Weights of a small GPT-style language model, trained from scratch on English Wikipedia: RMSNorm before each block, no biases in attention or MLP.
MLP neurons of a small language model. Each row is named by its layer, matrix (up: input weights) and neuron, and shows model dimensions 48-303. Each number is 500 + 25 x the weight over its row's rms, rounded and kept within 0 to 999. Numbers have three digits each.
After each neuron's rows, "fires on" lists the tokens most often at its 100 highest values on Wikipedia text that the model never trained on.

L7.up17:508526461464516560502499425536507556518506489464489484496486501493497489519537522467529519515543507568490503482490450492498495537520467520498485491488481494486499459517545523517500480515452504494506465529546484484481521517550497506531514464485493556524488486527485475563468490505481534467517500556494451489512498482503532504487486531509509439518503542507542530518492495492466508512493485532503479522530499491523548515519506468482504492522506525471494503498467481483501462516537528558517500487540484508476469480513476502523495473517515527507505508502523476508498521503522480483467463491492431510472544524509499492488493489481527452528494505496440476493533490474510558497489494507522458521501501496468545537516488480524505497538516528502556497494504519454477476490495493
fires on: "\n", " |  | C", "c", " ", " | ", "\n\n"

L7.up196:552525497538514520490499551492471513499516484512484454515550527497436497492495497468470512523472493550509505509462516485546493463507500562520467526496510458488482534498470493515505505482489442517502493486473491533487473512498511486511505502466507478484513519461470533508516479528504495513508482553540514507467520510474489545467495486489502508530551514528516515483524482513473506554500532485520497497502495483514472555507478508475525484464510489516482490510483490461454470529480528483461476470488516533478488514555514545497519491477537526482497500552534492492445520502525507493477481485492503559540485537472534486528515456505463505494523526470487496492474474521516467544476494504492519501507453471499526532445505533540473465486488510564474506536447498514458536494530475
fires on: "\"", "\",", "'", "”", "ing\""

L6.up1264:549531498515517505495485493460491484466515512470514509493520529514460457518492467515505517495474547445517504501487461536511534501522495524497487473531497513498403482504469533552512465491512501467467504528503553534503524513489501550472497468487512544484534479471467510561533514492460543495500504513457471522499498486495495489459497523548515499489492457545547494503528497527529487533494542513484515477510480492516514485504459480510452479460525498527479475541537499514534496463508514543516461471511433495493533473494476481531511505504520519506483483535518447555533485517520531507473490452539414492481497460555458511509507515526490461509485539485506479526477504492496520535488511489485517505533505542495497497493468456500465515503470510505486496523508503501486470503482509
fires on: " in ", "1", " by", " up", " to"

L6.up223:532474472510500506555499532507490531469515485508486515489503483487513543513498498480478463472478483536517482486482512475506497505520478486550474508469521522479513525528478501504464499524510494490471498507490475519514490479492461484512494507505496469475562510458497532492490507441470533490515506512495517522524561523530509479542526536489512492474486456486556484491507533494534536518491496500448502511525487521425471468471483497535490508481520492514515524513518520489518483512504511481468470515457481559493499536514452548528485556503443521523582487507491492493481463491503498489514503466564473538512483489559540491513523480501525516504517484517514528500495484548518484510472494511520517503521504518515502484507535521488481492476494508480522493515484519511489497501538520
fires on: " to", " may", " decided to", "s to", " forced to", "ed to"

L5.up896:496498523510497545458519553490498485491466529510519493531513521505503513557469518482499555520518535462495530569540541536530549522536479482542468499513493565508476522491487483502548504484525535481490496491538462495502470484495498529521482518486470504515480487538483512510524502531525478518519493500471557468511507474495477453542506526488494470468506481509531483522543508533478479495504485473490503478477503493472482471465482497489472511486483522489498519483506476517459458521477499518533488502492496529513489470521522514467519524524480457511538556500480508518469498553509449489506507479505451531493489497517512490523502495521490544528499487475466502518525530492494493545500483521495485511496486481490530525491490478516529450439453502477486489525490493507506467466466533
fires on: " ", " of the", " the", " the c"

L2.up1500:531506480514495526477504488511509526479500527514500501531487495516495508504484467448533535527497542513506463509542518516506482447518506550501472495492501499470477508511480518485466451470463472508500493488469468504507476493522501471515529447513449536495479488476521486546453512518474510504511509506488449497478529491512496440452533532530505485490506502533486492514463503502477496505455533512489463512553507446475502486548502512527530502488523521528527521472494499531525477479502504453495526474470494532500469481528497514479508541529487517506512518498510529475535494489486503497480505508505452479444519501520482484480514473516516495474543577443479519473502471500496516514495472491488491518525518491483532480541485487496503475474508499530520443468524478556479522520456485
fires on: "-", "100", " as", "um", "$", "ep"

L5.up1379:503530472521538531486465508470511451541533537507477475494557496459560504486458508539511527511461477469495479487478516472486448500513498536512502491476488524513499484473511474466484494511481452485482493492508511515519436461533534497507505527543454463475512508462490524486508513493502461484498501499464526524523506519487448457533506502509451468498456482432493496455504496519491521441507482466475503494498519468520508488478489481521476507488532514525540479473505563475503515510475515512515510525528506520516502470480490520494524539491502526505497552501531503476503523501497484555515502467477561491441524540508529504509510477463497522517529484501523458526500525443475499463509498496484515521476506465541491487497513477505444495512499508518510483460502545463512498505469512
fires on: "R", " (R", "- R", "-R", ": R", ", R"

L5.up1117:495487490497469477499504444499518458485505443493523514525475498528506487513497506512498539483512523503497530535493474489511511523487433490492501522507475506546511453498474516484497497503507507469514516518486528500509481487435503525492471526547539535482492481493499499472515489500489524520419504513537496540467535463518507472480502490528507500497517570491507521515519500507540458518455491519470500516484507465464525482527474493493448513527504475503512494496517550498503436511509483565488491487522534487498458498475473501506478523529493512526488490523515476537519520474525510516490551493503508507448519491496501532498498549487476499499492478535465488511484514505500518483491501501490520533508511517477472489491515510475500555497493458523482525525519566438527484532538476
fires on: "i", "ing", "c", "ic", " ", "iv"

L7.up643:491515481552479513464503525502487500558503479500471528529493485571515506543496488533514500489495495541553549481489474524522499494470499488517479491496477517507489477472511505498499438502502497461446506469500478487523464495528493507491506453459508520526516538531512507467504485469503490494476482527555505512519481492534497488520514491453503524481520507531502468510499456530512495503499539514504523506524501495478518520480531508476495522499464507459522500507522516508490530498511481487497510497499501493511529458498499489481497508503524484494509456504494506545545478558489479512492574468441514481484482470473531520506486429438554474488490502494501466497524506478507525499549526481501511468485472532501543490467541522523521493472517513486477501519483535500459483462518493
fires on: "n", "r", "ș", "l", "ss", "in"

L7.up1168:480532492455474548491476491520485510464557495521490519525527466490525478490513507485508522519525531535494469501482487492523511491503486461506501476450507488506457448478465475503525522472499502484457520533454491495516492467505487548522488479509461458461451540495481505545495471487480531493488517489511494484497516514489510496443505579515496460541512517503514491506513500472499461489560474483487544518510519490504504505474469484511473505473492500531522483494491514476493451480524525486468484488511527551469513502502493491510510527520479552511433554548522473497478525487524480500505493440482507491537562507521499481505499499491546517484451517571496503473498524501488510476496545497439511504520509552503487466531540539514532477515507495482480520494491458470504478531495518
fires on: "op", "ro", "o", "it", "a", "i"

L7.up346:481520530505475498493536485491501500505466474466508537482526495538467524510507495524515477481497515514517503492506504542475471499558492450475482459454503563514561507521510470522480511495484505476531513557490532548545478520499489492556489498529499530473485473509496539501473522491485489483479477527525502519491487500497496548481476512512446494500505540510518516530517501489532565475491490515488542526492523529485500513464467527510499560480501510535471503493558507524529473473463462483461500555472466528450485522495496544532489513510450478518486510480471475499481456488506522472510498492518547549526518496553518515519452515510536457499493515508488508511466499488506514543472502496524527518477472471501531480526478475522504482467481485498474478461442495519466505509536478
fires on: " ", " it", " that", " who", " to ", " on "

L5.up1214:503489509570488522488517515540514524490481504484494484498459467491525536497458497520542499478553485514490524488530507479521513536492520530518434512529490482504450504482461509482550433523534439498535505549505520517493467541505498518505468485517504490503510526477470496505504454507490439552526509481492483488501483499502462483463532538509513454514495457478485512509467466510476487478492487504525480464477510496513481467486476518518482507541503522454499467502490479505498484532494501504470492508486498525493507457523497518525519505483461526464460527512522554545515532499467494484489521500471541520481473512501512520532493502475459477447517534487526503446493483500483546512516477479503550516520468503481515521524520511491468514438494538478522526528520501510459534516487500
fires on: " of the", " of its", " the", " ", " of his"

L5.up1070:491524470506515525496483517496517516541479508513533511498490522473508515446514480500544520494534491506469476441513508529513512511563494471488523496442509529500515454511521547497499500471514540523532468447522472472483458492519490527525545477494460520476553498525495491475485475530507498479477515526519507527468541515526483539487496481507486485514499489501458530546465526532524497539468491495468469564487509474486511498502532558491488479493496460511491494479506476525512515490485508500515512481503496475527512498496512518511459482513440462538506505512483492480497472485506536534543510480478516455505517479524494485532510507492485520529517525454502506477491480443481470495530520505549517533481478530474519555506510541464497473486492500531459470514472569458522470511541513
fires on: " | ", "0", ",", ": ", "–", "ah"

L5.up1021:540481494491440517494465510485464495501532503513522500492468553534486540518473539491529530496550478506532494559530472494507519484478473506530511498519501498461514493510540515486470451549454493468532503537497502495513499512519491531515487460521515507498499461478516440542495489456522511536505499532490545482516452476526511471560528489515492478511488502538523486486488540508499499514493519483540502493481470529530531488463479461510488490535529519482464483535547507497501538503509514476471530473477509467511497481569506542523490443494489504503506512526496489514527516470495500493457525497498489510492492472529511551446504518481500475525457488524479522514523547525508516466491499513452497517534569573499492507495487498506526502490506538463487467525500508490501527460545473
fires on: " |", ";", " rep"

L5.up50:471499492480509515532503507499503503550483522490504518508532507479478499462480488510529512477469469538478523491490541545495501494472467526551484493505492512518510500485488523525492474500487474547519516493484465507501453519480536503478521507474501483508450501462484509471486530464471563504493511484453472496487460540478515504496467495493551506498507450503510544496487481515495483474434482507443512509482494501540544506451483510455456501511493445462499531494450553513463464529544514516515479474519536495481477491483456523511479498489496542502495534454485466522538499534529473508466532458500504517493503484456503525496465491506496477514498522475486489524465492488476520475477455520501485512503451525499507526504505479514504499497485519516500480505457531524464545506497506
fires on: "\n", ",", "andidate | Votes |", " –", "-", "."

L5.up424:508535487515517501528496495488478465478484519522500483475501545469497505475500518514515514521498466501536514515468521530502468460501497474530493468534503503457491494485504535548510516484516511510477550462506507505512536448513486460541501491503484462465522495476508503434486506489504522492504468527511465510473546503473463530452513499446490539504476472544481483490519521544517554463465541532510522491486527512482516491500503525488492490498496485490478513476569498532512475503481477485515516543508536513545453474503521498517532485458529511512485466487498508493509464530511472507494496540506482504526536473499456538511524468511500543480503513499499543485496500528486521496505492479507497484510483471532501519499453537541484515502503470515527470466476511528521505493510487
fires on: " in the", " with the", " Knight", "st", "–"

L7.up354:495506469509518501480525520487526479528487479483489485568478511511500512448511512499479537495505444546483500471482448515492533517522494485518502515539520490512448505507505483485512467488522495468463501526463549534534491565503515500532496499487521531517518497498500512538478510513490519569462527527526482521497514496494527540550479517495492507476515486472539475498472514485455482537493524486529503487510470486471494457487496486465500487537487507472528482481521521480549508524525483545496496504480451454485510456515527502517506489466470506545495513545528481500532497481518506500465523505501531577478463483479500533487493488495518474511465520491489444495528522512534484488507551508478506515546518526500500501487534529497533513506534502493471496479488533497458515505496495
fires on: "0", "x", "er", " ", "ar", "ing"

L5.up135:503474523489492554467498512521435468496535510485482504521513482511526514515483507499521543531488525459457544493498501498517496452505509533484523522501535494542471502528516538500498498501478538508467541556441537534495531486476471514488474495516472489481493518513517488457519519468494487499519523547509509482528511436530497521502433485455478471509505476529474504481508542461520501536509501515484498489469486497463478492489503487525492541438523466482494520490527541488480550508471485501446489562525500466487454523485486474520485494490507520479534494498514534474518518471471509496482527483497511499506488518483516499513485432491460513483484481493543507504437537510464539490486470485484491506536484515500495479515500512496493558508495492551548487516466485493473458482520517
fires on: "ot", "é", "ant", "t", "ret", "let"

L2.up1523:482522472465468498508525483500519528514525512460478454491515502489454497503469508484513491515447504493557533485512511506505543503510516512534506488527490496514508501475482529528507523468504467512478525511525525544483465487501536513518478505495460498486518484518487497474531501538491472465545523545478505524479525499480466515523508550508497490472529488500509493548527509497522477454547516491556498498510497490471491495463503521509503491502495492504480463534509438500498503499523489443517497519516507510506531486504541528532523513506505480510502520515517485517470498509500480549515494459534529520521486448505554477484493475510482521517521496491507511445446495524436550515491441483487516480481478508470500488509467517499471469465494497495506492506508471536521473498492504
fires on: "\"", "'", " ne", "”"

L6.up50:461483481486474448512529530476474483509499510484506496533511496442550526518504498496518468511473497479477510491509482490470486512486501492475478461495573551512495454510523518509491535491519494479503482541514441522493502502502464480503491516505511508527554503474522483507485490495471468529519468521486549469527520502474505509475512510522449524502497458494497539513514548524498548493503520480499468514484553504484515477501507555507488482487449466524500518552468500485514476532517519477447453564526544528518500501513533524514447495505467436521514518494554551477488505515508494464500487509500508465506505501501518502505519529474448507523497490507546496527509470511458499488514505483459476550497486547498498448540475514512529526509543461521498559519495497486536499458474517
fires on: "\n\n", "\n", ".", "ol", "arm", "==="

L7.up622:556469499492492534553518495488508550470480521498522496489526529500494478495497475523496494485517475552492491481520478511497503457507513497511497481471518466487494525492485525482497525515496501513531530526532543509475503506496464504488548533511524491495513497517510498515524497505490471481530496465485465502499491508504468556496504481507457444503517535483513472547493512520500476496512511476492532497493537471505519475470448528474462501468553559472509513586530538475528487513528509505540515532502501481500471459490464545509457514564525569508530499514459493519490484537469521504513507484494519487491453459511522482543471528475516516507530524497482494541525466557498465498501488509513511526521509507478484538483502464501534487517467514462503490507468518460434482476482526
fires on: "1", " to", " and", " may", " would", " can"

L5.up700:525488494497488526441503486486522519458504486496502515465480504498516458478493503459506507510496516501516500494515473525526556495538509537517540541490486495466510465548558498502452517502541507510542478481503508536492468541495519522505505447519484474477535440447480520491525482544506487504515546490509527487534523511490524530464497502463502473480508481461504523480548553527510514486509495496463550487493506508504515460516513521489521490490566491462492492492532487510530529480459467514505517547511521518469498488432496526537524483507505508493529501530510487504491471528553504504486452491525504460459514461502485455486504431506527475460517528451507501516516516522503500480529474478503505511496481516535514483501517515477463465486468456507504467476435521503497495545541548
fires on: "-", " b", " g", " st", ";", "ag"

L7.up609:485537454505529539482510481476542505479524472521475516516503473493483469518520541501539536507501478475463563514498454518526474520499544448552476485503485476523485472495471495498470475490517575496511497495478516531518529514498511494465529528497499490497444495503484492464507516501507531463530532519510520509492502497515489549532457467503475564520495523504492514515495507514492500426495522499507512513500478507495467504453476478478413513493534496494471513546521496486510488483491523515484492538529483486537489527502537493485494512527475486492564484499486526506505460508483506476479507486496507476503522479550499517511516518511526494516473472505489505504486508498503523482538490520447494490514528473505464500495518525537511505500479497499526502482502449458477492513550480
fires on: "t", "et", "ur", "out", "ster", "ot"

L7.up101:491496478511472512450522517536508506552514462471477487525525484490505530483488512511493529470488481519509513482455474496473531491513528498495475521481532517510469521520517499482542524486519534464526532489529474502517523506477516507518529477478507554486515497540488471483469499516550491511550489510555496494496513531506494486484526502510469528512448502454509511547486460460506495505482454529494463521529538484502532484527516508484457536501509490512521465513482490506531496488515510461482464467527486494497515490469457526500505495550495483524511471473474493525494505540491519547510505489525482477498478427514485516491513482491534523479499472482476513478481507446495524505479470523501499494523504482487476485497504533538519465480507542490486508443483517513488539468532488
fires on: ",", "ij"

L6.up758:496531499538475497427496472482487488538488448477509484473470473509491497505548527526514530520478516530465468473548522527517506506476487481531495521519482542534501527479531482504490464511505551536520524460520491497514490477465520491494465509474484501505481480515443452485495451477485535517499467491512488495496519503456451459471516512459494481475475501493521498491539500503456517476507517506461501493527514506518490520503484512522492510508477498505520483481526473489481556543527495489516463505488491472520496438516483491542536534501501493483504514498507484492474519496462506523485516551460515523521494471458478511495473489502495459452519504519507503448494471483490533450517452511539508506519493512544511527471464493508464512529490515468475476513502489502538543461537493
fires on: " at", "\n\n", "(", "-", " at the"

L5.up1385:489466541490494507508471477462438497496516508513491529488503522461455531485444504458485559544474466497502507487510563542440493516515475475469481495502498501537518480488521476498495508475513506494489505493496444516490509555450509498490519495505494493498511500543459497454488461494483555556501508497473507498464513495531539504521474484546522509491483465485476519526518495490487475502565491528499507519497482529506531485482503536459494491532525536490498467484491475494496475482483467526502507556509503505494493552517471511523487473503529502517555474516478507482458514504484542555527508455455479481505493514487487502518505499511576507491513504500502540494470474503511483495487491525449531486522420505486517475484470539499489503476471463476489481528508508555500481499484505
fires on: "h", "n", " Ch", "ch", "oph", "acc"

L6.up266:499494490501503505476504521474513518488466472473511492488499514488524508515449474516539492518530546476455490468479501498457475516514512479510559477493474480517465453519462510490530496489493459518501529499521486521531457550450501511506486550532448542553440524503509494494465504477506497465527484505518510521480521508492488482506527541454493481522460516508523518469478499482478541495465482456515483495498502503521487526486498480485453505541497529503493490505463512493496430554509479529510526470536512528521493433527466494520488501524498482480523496485500434531498543501500487450519500512496505502458508574491524483536445509518491488523520512508479542453460491519509480502484468489474512481514465536500488486549495506513501500504482493467523522526509494535500498472485541
fires on: "\n", ".", " The", "==", "==="

L5.up1293:486499514526528506517491520474482496505542510512504528509499481489491505577534445496513549547501460499500504478528493516442539510517513497551489510489473529477524504519486493516485446535481468498555529492510500499504504547493517529509514531488476509507510494496499518548483465512498511552467453530535519484521509520504501519478516515539462494518499521434543467527460499494481501519517541468516476559497500471518469475540530490508440510519480505491505494493505515533561548533492504493491480528498482504527484468534467505517454481485473452461491530530487517527486514525479521484480513471527534437488470576481503522509492506477503488510480496488516514483527491505466492496497510491524530500501513522518467496559469470536470480506475493478495494478462523492474491473494488
fires on: "\n\n", "\n", ".", "%"

L7.up362:493458473506555546518503475492508452503472454488502492473506505525487483511497466483514510495537506465475548537549528502521501514506469499536495489489488482494548531449450513483510511481504452501487492513493533477522476546518477499523485461503485489471468518456461522543518489501496523566488528486525518513504504479530506535507553495471513466503459471492519502468522490517496491500507513517533482523520456513531502518495480498506520548477492503473464457507525499518520474480495512485505504512501487506536507491527472507546523535508437499543520485471459504491487510570476467467496485514466475522460519507483492485493546496525479517517499516564476499463498531503466539527485493510504489462507497521481500473477513519506507515477533493488459469478501472531532497500521509
fires on: " the", " all", " of the", " one of the", " ", " most"

L6.up978:482496509497502500474486469455485503512438478495533471515537541489505516482509519510499532538410523490461505472463496460508516503479522497482505486495474481536497498453519507506554525512491498524515508483496460467453495478515505519524484448520498496536444492552500464474428482515447498521502493479508503468457476480493527555540516505520523484517498492498513500523486446480526506466459508544513483528514506468505533497492487448498483494509489490489489479518466504487509523487505532553470487467519510532467511525513504505478456468501498529507514506517507497487508486503483518499494499554512510499487477477538515502519526521509487531517502537521487508536503489499550587499530506497461484507521548534473515487515512473460501488519486514508497507524489529494470512475512505
fires on: "\n", "\n\n"

L7.up591:496480508510463485487490537552490506516496433514491457524495471476498511508511527542504518479528506546497492510497513487507511529480467521521489475476511497521513510534553565499444480525479519522484482485512492469505491499503481472492509475494484488481479546504490515477510506473498538523516502476515506487510493456467474497481499479513467457525478520484517547562473457508495460477469467483498514519509514503478485497493527490495519484547456505470498495482522501535517528478541540490470446492505493512498462446470519458545531537527490545504505510496517492486529467539503540480511527461478455518531482494512472478515485463487518475505486502441543518499533477495512479529484455537527495475493520504478522451516481533474516441521510500476499505508518512511513528544496490
fires on: ","

L6.up915:489465513549518530477517519477528518499494498462483476500527513526472476535512535534472484507466502537500488439523498491544522533532469498533522484498514502557530489504499476503521457575543477488475485515473540523518498525498475511531480495546512503526505489496502550525493489481505508499497485495517499536501521501498541496510487522477514515518494496477503524551517481467500511502480499523494529520520437490484519498499491484424495489524448517500536521465502505496481541518485443508488509562526468508518510461512543486530525476503460452488468479504499520502487453510483479512506503487483487520519464519542543490495463545497540486449499522470484460511508515505511528532535535483507489520520466471491505465468491519518491464500543489472491453483467495499497457483494467
fires on: "ș", "t", "z", "u", "l", " of F"

L6.up1409:509475481504522471466452530473523498538487453539461517537504495518514511469501519522484510485499502514439508509521520452492479507497509560514514517484500502496464485511506493492477468465554496503464480536487511508470456478479465503504559519497471462460499530461454543481502466511492488511504526506474542511500487483465511480500509512503525454557512535523457515479498505492509508478509470491503486530483544466521518461463516475492517514545483517529489491482486502506516495467483440525506506508544534500480533480541460481502511489492526493528514510531528457505493475549510515530520469503510496486521513462524517524516528473508479532524513520444477500482480496470558455500528485525515461528474506503466500488554473537479516517518519502521480534463516543485492518569524523
fires on: " P", "s", "v", "R", "m"

L5.up1415:506541509500490494462511559542470514503465511508534473555508496474513488489483483513460533454522515525481496482479476508509510548494509470510526452513500489520531486494521546462514483500524510500518504516518518494511480477484461498538489445480504514508505513505468504502502509470501498498527514501509498508556520505487470458471507468522503454535537475527491524476480493517515467489466499505547519500490491483492475507484511535562493499521502464490523490501467476504446547507517514469481478540499506441491509506541516509477490499521500522493469485535457527480511516530474489482541513490535528522511489462522476472515459525499496535521518496510500520478531469471520485496497487512503465545484512515472498503482524516533503501518497527541545479535485507480494541499532452
fires on: ",", " | ", "art", " and", "-"

L6.up1149:476554480520495523553498472499490509485504491482490505488487499536569483499459531517538499499499520489491520469454510513510466551506499485529473508499519488519539504479495519506494499500509513502481525495476492536538475509537478544488457526493472546544448499509487531536503504522462527487496490517494508515529467503450475507489519534511494517502516512458510499464510456515534494469478513507520534520473529509527529481482509524477516531506481492522463521497456531517518485475514532511468515530488473533471507535464504494519515509562519504506534475506552502550494509503481506460484470520533467469526520482481514542494507512539464503511514514474519520520530490564488491526445457481517518518514484523474499486449512524514520510513529520486491495496482471547470499487503538
fires on: "\n", " who", " that", " boy", " al"

L5.up654:542549499507549543502522477536516498451529498517450502574524494493533497454493488476504515514475504492505469476496490500509521474511509504479516514490506477456471512512488488539500530519509553502496525513500495458453476512453552483489480522512490484491509515486504521505478493480516497509526503554458476551459462525457504543508516466535472518521489477515528495477574515477510496504519485527497519514466488475505500454494484497486485454516491487480517499481532468479489471501464492486491452556509515536489446497482495503510500479535476510503469511452511507514503522488497534498562527476518490482506517499506483474490535466496556487547496526496490516490489485545501469525475512474507522516474535534550540514511504497488555460524483510473500497497543441484510491526519487
fires on: "o", "ast", " anth", "ro"

L7.up815:483488578494489457511515498513497501536475522480474482472522454528489478493473506486501493491487499532540487518502511499505509542516478530487493494440498518521484467505499534495472470515479504461485510494532472467518526474492480459543515497499504438501443493481488517472460497479511504466528513530517466501510483516470492474532490535533484533538442484534478503502545502486532533479467475482515505504466495508478526499468471501514474496523445479527497476462561486526498511482490524443493551533537523491520490499493531553527499500497463502474500517451530492516465545496444483507472463507531507472485532507507485471484529505481454518508541514508473504476485473468501500515496539524501536509512519516551481496502530511512453505494478478555542531487480549454501554523518476
fires on: " G", "f", " of B", " General"

L6.up1071:494482492476497482477502499506514442512503457446514478505493469510481503510565485496483491523527483475523526456508480513513481519489503519506473506470555521540538531521472506505521505472515459487511494449539529480508447522484477535493440470560503516495486494491512463466522520501499497505525549553518500506466503499512498501469484532510432494509515455525459514489475524483509500487505491491498476509520466476517484533536493483509509446506478513519476516507503500490507464539473475532460504481508491482530534476486504533467517481512473499543507491523513479498501512529488506556500488513538500523520510503523515495540529542448507466506505482485491498462490527487537497538479453505517485523483525512524508492520445529522521531512578505509505500488495473527494499473491488
fires on: " U", " de", " Mad", " as", "b"

L2.up647:493485566488497475513486458505485471479491546482540580518451470512504505475482488544505476502516509511539481512516528498477485485487477530511440530518485478554513531453521473566519518473490491503471477480510504520519459481488500509532451492512503530508498548513489497506451477528503491516497537520472535496455499474493461499510510540519527503486519510494519491501503515486490499524549491485481505519473532501494461468505492577517496506499510519477503489463473474506515476502481495515482522463501496499495524516465522538487534485499527478510505508528511516553519502494518483520494495486525469532519522499498483529499497449450515511536497463485462502503448514487477505521459469484446514487494525500521453517491510525521516481499491494483549532509521471550513498492488483
fires on: "ch", "n", "ID", "ody", "aff", "ix"

L5.up1155:504473514509451464483477534524510495508493496519536445497463472511516534530495490503506498538438479504532482501506442442493490535459510518501493477468461520511519483483441524486501465513498480511482476505547513461483498521527494524496509543550479547495518507470509501517544477539526538538532518463549505484527532494490512472473498526535497482483494522524489514522521464518491511459477487491523509480501469509451577509507471453500503496490538527479462525510450493514509519506501464502519483523505444489505475508463483463480504526480472501491510518523520493530505530502501499486489509490471550466526494491492488487467534502482525530513510499458482494539486488477498471487533476480534493491514496507528474496485475502520498435488531517518559450523496503494497505554541502
fires on: "|", " |", "- Country:", " compos", "===S"

L5.up730:492500528531507502519504543485514536479497534499501502489497531502523534529526550438509550527499532507526474516533505513548515502535487519484460462532522495488507522518526467486505503483538515504509493472514460506500458508530492488485443476498529476471499523494503498490459510519476494530469504489522473459512515451511489499490465488488471531499466540500522508517506501536499500461511490458492475435522467513511483472491543517496545550485500470478484508476541508512526503496492520502536467535481522462485524502481481549500491545526512496494496488458552478482527473494481500467496532490473461436542511467517507495506511487460563517490494520453458460462496505447471505518508510460531508469529520507498510488498536533524477469484473475540481449446516521540484493514487499
fires on: "-", " building", "x"

L7.up623:504501531498489502473493526508482541513466494507475443503521528503499467474521514477525525501506506498491456509452525521503468533497541453511510520525464498494484515493445529522514483510478543483536495490543473475509503482493494487489463470528493490506476507536498514471518468488515511542522504515513469477521511520474497562516542453447493514501521496518501480513514483517487532491468514432462494467481520491512502479509484526543542514500480568487517476436505472529497447506539494540488458503504489504503513461494474563526491519484512513489516524501527510508469506505532535505507522463502512511514500443468495497476547527473480508519464499562515506551565507484503472475471477531496487523507556517502488516538527471483498564487479479494496493490492521479492526494533486
fires on: "\n\n", ", a", "-", "A", " a", "–"

L7.up1156:493465511506539516516532534500494519520467517518460496509507506496531523574490493597476544514469487491471483499508464475490505581482501516543519513516532475540484490495469533507501514496486517479509505528492513510482465477514482497456478500486505496516518482512483486464534494513474480500443479492520537490509521510519489474531522491474516515545477521513479460498490464430492475479465498523501458501479498537450457481509531518480506533481502456454503481548456500438497510538509509512502515499561493493509508523485476462478519538473479501563482464531520520504522486525554521485516487492505480522534485528519497487553506482480463455479461519492502471540489551492551486503535500506503479507512477516489485497514536506524564529501490494524472528521525484478491537498523494
fires on: "t", "l", "ah", "n", "ed"

L7.up72:487523522518502529478483484507545497530496464542511479518520511528529499487478558482508540492501454500475477522518478517522504471455447513564528519490482482528490524483483535522554481494459478524486483506533499452505447575534496482473529536493485521489504508497451464517509501478492462492535430484480488511478532496488544455526512498498506504544496485494470476515495513512478519446512545513544536463496484508496513536505505480532517452534496538512468487487490479486511516509559536508469479452466511480513498501524494412496499523502525501485541523572487511513533503519469513507467534552460508511490524475465489514537515533524502500515506519533511534521525497508500473504483514516508507505516538501495476485521470482470488515535522539486494464541487514465482474486485521
fires on: " |", " wrote"

L5.up1390:466495548490505519502465484500468446531508476494442504509487477524507504457487519486547525532482532520503466553467491509464503519537478521507519539464513480485477513474545494514496527540476546509487496464547471507491476563481506487444510471535546493526522458514491521483468491487482501496503538498447526532461483497487503473503486489508501490517487477494530480516510505517513488527512534509507489467474507487517524522508482475534482479474484466483497486508546451484470494521472508503480470497528479480505508532496518544445502462485524525563507491518504508532497467501496489519520501521494508489480524537483503507501500471462478502534467541503507504564487503503503483521496472503487516519506553512451514486472545509535443545479544508495514519508500484509498471481517492
fires on: " | ", "; ", ": ", "d"

L6.up1497:532498508525473529506479460491554463527500482455484462485488475512520492504491474461448474499473468531498546472489534511475512553481497488511519481522524476510514510502494524485511468490491481532512514545498523531528486504533508515503528527489482491493509471467492459481471494408527497525499492465494480509495514542523535530499474480497499484496491475501502500537472518521507529501514502508494469495499519505475510518492508456498526505549485532508492475510480491510492529474511507503546507496506500498479508511516532480551529519543478500537529511515481538508478527464497472491503530478500503501522524497531499508475502482533476519510461491493439462528466456514483481493502456545518514492498471486472449510483515498550464504502509490512550468463513546530464549488476477
fires on: ".", "\n", "s", "8"

L6.up728:476511501486510520493512546539499493501462472515544485536433495486541569494475516481531470513477521487443521469521495469505511510493489520475476482507533518570500477528474504522493523478489541514504491461512509523463474483513481479505486483531480523468522474469497453464478499464496509505494469515501530481459483532489459510532450494495495529509501472506503514512482510465499519485502552496508491470515511521516491499523519504495498481492520538522503508538527538515511489480484500523502499507501501461496530517439423488529489501468500548480497497488523530496512494531461515520505508474485506540484464504492502531543496502483484501539486510462516537519531477472530481494506523529489537493469513502547497505535476518469482465486511499477447466482510497532500521493502484
fires on: "2", "1", "–", " V"